Part of a small language model's weights: MLP 1024 tanh GELU, vocabulary 16384.
MLP neurons of a small language model. Each row is named by its layer, matrix (down: output weights) and neuron, and shows model dimensions 16-111. Each number is 500 + 40 x the weight over its row's rms, rounded and kept within 0 to 999. Numbers have three digits each.
A block is one neuron, or neurons of one layer that tend to fire together. After each block is what it responds to, as a language model described it from the Wikipedia text at the highest values.

L5.down52:483492521531483509514575543538527455505475486497461469526407512513549446530480454486468502574483553527517493573546553521463485482520457419510504500493460539467519553583551548528591507518474519498512564514478521501538546523504531546499573492488475492418445574600521475480520528454537492489
Description: Punctuation that closes a block just before a blank line or new section, strongest on the dot in infobox website URLs (www.daverowemusic.com), also paragraph-final periods, colons before lists, and closing === of headings.

L6.down0:576417543499528582443516434462508503519473480515488537408573510529512494530444522466596507485460484445471483537549458544523510495442527468499563442504461504460499484504388534540480459550503466560535464469502491528482445553489473564448543477528442521485461510434521455504453516532525482536
L6.down35:517493568492462493474497480409441539506529490464505530527462497497498543498479519503514479580497526522453542547551565449523556537462492493526512476487444517451517490498530545480553457532531491482465512496477512543503428538527417588532466449546502537498511546479543531523469417444503528516
L6.down98:553479497482486540452505503400468452528476498537508525499471486513522508421471468494509512524447491532499491489520497503591605504444499455584574449529422595485467483519393515504518453534518518526482443456516547480500470468459509558467428520528515523512524469418538460438506460497492498560
L6.down760:481539484479485471573463528460475508492518486520500501559556524506549433421484536496463574505462563505511507547464519503459426503509502495512502517494481512582417420506475550531510517506526528511511480531418450606496502512505506464534505531510435566393529557494483489496480479500539541509
Description: Field-name words in infobox lists and table headers, usually after "- " or "|" and before ":" or "|", such as code, Religion, Turnout, Score.

L6.down166:500502534530555458493561500575516482447578413524520449540518542560456466503475534507449525537499466429468479560495436459538493558472488519591407510531495448483405545453514563403486486507505553480504437457486538485464515476526498508443523559419498521501471465470426527501499468546516479529
L6.down319:503488464480513529507506537526525492494469523496479465483529478532497472471487532426525448519479508480545491497502546489430520478543421455555465591506520489494539406512514497514552563457457616509413512531559536510537529572465532543501454435464458570399493535558486503459470521548487504466
L6.down328:568450541509434494503474482562532398479541503505455506527497485598500452531472466519489537534527464484474541517514584551524522437509547526534536483550479460549479465529606568418513481518485546540488531491609550573510520497490485526472484459489478509525541556470470458505504508498479448496
L6.down756:564495506536508581510522469532513481512510563520508466506475528533398503513462431469575466462550514589451546385521542493536522418528611487497442435487573473488470469457497465523534468529421466494510485478499534494517561470506485493494511503551462531465472460571537464448416447534510430504
Description: Starts of field labels in flattened infobox lists, e.g. Succeeded by, Service years, FIPS code, and the newline or separator before them.

L3.down26:546519487514491569544504461453512528480512451492441558535521517504557528523505529519494555517433536400478479467507525520535505450464519481575435444401524523525499508576485492581459521459450548474415504500448463525501506557465468562480472474452433525502499507468402530514481437499485514518
L3.down41:479556531521531460484422493494419449486468526507490543545524455452507432479461435473517510500551579522566474461494535418522559509422549508492509469422457556426529495524520479501515507489564470539533492487500613485499538513441493591503495453480502497443491527531479450510484472483463491527
L3.down283:532502487496447537550536485533510540472510527548517527518447544457502528488465461616490523516544473510486496460434499488496562532486502462513517548482497495480517493511510511461468445525445492431521488502529523547502478517473474461404396434514466487434487469454478487494485560504585494470
L3.down319:485497457468464494532534420420496506545496529509514460502510492488474505515389520461454547538545582498469545491502497547460532516523446528529504507560461494524431444543494502572518462501482465516470546440424432492527427497526526540559508466498522600511445450519491458471436522503514513489
L3.down377:548485548510501447436471466531470501416505565557479506515586486533527507527485490464425504499501494471526481506472597480606486526464568466522468510448496555507533540498425488484479447559511516503495491501503456457565564460533493481450465434493469616552513537508492491545454512531563590570
L3.down455:458464606560503507519579413535564494519543532512497467547515470492511490479484475499434562537498518544448493520519535484541461443465536481583517516537640461574493493432522563493433483535529533452534497483503464524538442509466463544543480444458518551532517469535461460506489482528543490516
L3.down479:543451505539444481520521526506552434484499439494583470508474457512561502488519518490532573546569479528516478434587524525466479458550488514479476510574504547533473484519476458476511470503578539488505525435483490566500459486465526496490525498461440443532483501550451556550534527471507466495
L3.down602:497512433513442479518542487547466487510541471480535544541549510504536534484430488517515415546458436496509505500514546487503565604451455510532475541425516476477494411525477589524456471463495488465561520504502498499452525481479492469585501521495484491471416520464480498515584505519541507480
L3.down665:458498508480443507451520479541486497525472436530471410479534492487450476459496531531491526507487486452494398541476507491490581611507442481469498405479440541493474474530510488493530479517499465571474467437416549502512484551448502504491551452530422489513506474452499485494503517523535555522
L3.down699:475511460476503466511555522494536515662482451503501527503452505437527448458529520523547527458560493595482517525547465541530499550514444498525529522433458551475488511484484529477503499479535503487434508580516517496467489490484522561520499558507537466539464444537490521516523493527482504485
L3.down707:520427476582517596501459489513512501468583451403548523482544502496485539455489502553524473443487519482517556452511496489470518466501509486547474456518454525544490527512504517525548496525545511439501459549492550515573512538435470480490512516432443521533542533476485397452523572530535534463
L3.down795:517510506503535471512453512572558528423491470442488509477583470473500535517413477529549498515592493501480524402472529464512550533464509470536489548456483530562492520539482549480476533530464477509479476466490513527582477504439410488486476436488490526503546487484475483427491473483534477573
L3.down798:531476478547428569451511537501548541494478448439535545521521490483434571418463479567440501490474480530570489516516494542515540530496491518567530461481439500497390555552437536477436525457467537569441486463499414461535541477518484512408497518505442520538483485484486471505552476535535577468
L3.down922:500493478474500486437519541500472433511485574544498557552527514433480442523581461524525451457528454520591542521499532491533592527486463519481563473449500466470500467543499431481555523504572500558466511502509534537541565539467456535476459533499554421560511531517536387534520512460486483460
L3.down967:409558486418491440449554555560502506489521490512519473501460487536516492522573515537503486534500477523527542572458538464514445508497495468477467537565527519450535510452545508457430538465449492437476517583552515495520460530449519475522491517491498478449487515462467473473473497524506581438
L3.down1012:512523444465533491563497532456457457464503479463493562436435508588539500484516480541555519456497523457471516480488514462538483498484493508502482558472530506477498414517522479552521452476505478483464538465466546571482515557474528497448469551496539463564501530455473441453507464430513510440
Description: Structural tokens in infobox field lists, coordinates and article headers: labels like code or type, colons, degree/N symbols, = title markers, line breaks.

L3.down33:488435517500476455523489508488500556577517501484529473550436539520515498509533487554552520493497508496414489498550494576561502478486503509504458584522551420553479473539518536496488558440477473430497493549544494545500481573565456540462477455494478411528501547437500508458473523509498492442
L3.down42:454535527543447438475450513494541449495485463457500531499423527537455472500512450508560464511602494540577568491518550476530519545447473411498454534475493470471473455469462549415516471456576482487449534474465563457542514514432524569585521504500550482489461512488452455513410534449509536597
L3.down45:443473556499515467491511493528501458465477530491533513557506517544516548498534501527597527469509457534517505520489521538427487502500531534481489477479483497527474468559469533449504473446487441489442526525439489467551495528531435460521524504513475538559417501527467474533445522503585527455
L3.down106:508499524481503504500542492469505523522452569589524513581404496401524464451520495471562448489525526542445493529486461528514511552449552459412480516505427459553472564525444492472547506470511518474456512466507492515549529520536521557456456493537480558526516539541565571453458477502489515519
L3.down205:426463532562474448567543522502471473483495466533478522436495477603532511555430502526533505551500447506494548539613557464452464428508486421491489546488540507439520494491455516453489537594524487446472466519482492432493485475451490519519503523510502495502496496560432470520403460469510543529
L3.down207:511479498530545492529549517517566500466446378557428526493484485538457494478479473570517571565461532574503474462545462533473462552474445526512527525526407468456514456471416487532507422557537531431496518480487552539464565530467450510469567545545494546433512493524492470505517508503468536520
L3.down228:509477491464435509537528544498512542503465539500514481417500533497494527478515431492474496452519542535524506407480420383551490605484531445431498499525573458521490521465517419502516451532533540513524509436551540535539479534536540526464467502512447462494536472488494487552488524497483517527
L3.down458:466498502459519477529448495511487434521499598475478491481514463535457467438533465496461467524546522551501529546476505497455510505490441565550513461484492554446465493518535490467467463540524481567499497460455510531553604502524470377455488541521643528575450491480504506560511563515522480487
L3.down469:529600479528412537505452541463532570515524447476458492439438490495532514549509495499459514460479538422559558585480509480539549475553491516540476478531489461542509425464515472503491543530567543474481472470491487505578533529521462447503466552462438524482455510449440553475527489520519541567
L3.down532:515439484499500551512443537525504429563461588465490464452464466452538519487480473513469579522535399491544493495445503489442438499565459502499554478455468483548450500462566423465424530552559478425506549474449462573492516485551523489471466477482507508518461504577450522594519493460486528509
L3.down808:506597511515481410531477621430557429511487501453447521540449544550494464524564454525509471452481444486453542517546471517520522481440520459495437447425508544500529514532495540501559480501500471508443537519453502578475474501535523531518481504531534504469448499501514480504520417436532438494
L3.down844:434556544542507443443525418586521484490506404537510515493579500424508586499494487517494499495505555473456497588473572520474497516544435435519532531487516475493490557471530547464452485509373504492462464529466475486525526451477428502465509526518542574530488479515403519464480501474533521542
L3.down848:518498520525477528490486480461434456476530457512444452424429520460491544512534457551559612507541510506469569537565518496534537539507564559502503414497510489553490545484555480503543450446494380528505499483499503519488489481497501490495460548498494461458530505491521497523516508525513452459
L3.down901:532500464475536472549467506479523522501518552557501564519429438493540469442578549529515415534451561545536509502478464508568494495501525470571499515450420502469479529493498533452554490516500561451507470473478498511618522501430500520448434510521490545403600599500474548458547470482479538581
L3.down964:450473472491477492523433476494524494516484510406498497449592482613457520433535427545458484529547542503550557524444565537513506518537562554501497507505454544458556485450516477448526475486562470565521496505492532528572608486445489426496522535484593526493442545443443452483505531500514557580
L3.down995:563516494447469493491516476530436462457432542462541499527500428524546456506547505529485492527452449528482462480521484462562550446492478525461445443519524453541508549488348493471518546580557512521527453469459559472443496459515485532475495478548421491518484486484452436485462467502551486501
Description: Separators in infobox, table and list text: spaces before the slash after coordinates, line breaks, table pipes, heading equals signs, first words of field labels (Dialling, Part).

L5.down241:519535515520525482465497422488468506510487408479511575518479487542454569532524426518442543548548526547528485458528564440479534528522423492498482532469538511559532555458502431510406507454454500480506467508414506510441510534477413472542523534502496502500424512538464487435469498453491439522
Description: Punctuation separating data fields inside parentheses or coordinates, like the dash or comma in biography birth–death dates and degree signs before N/E/W.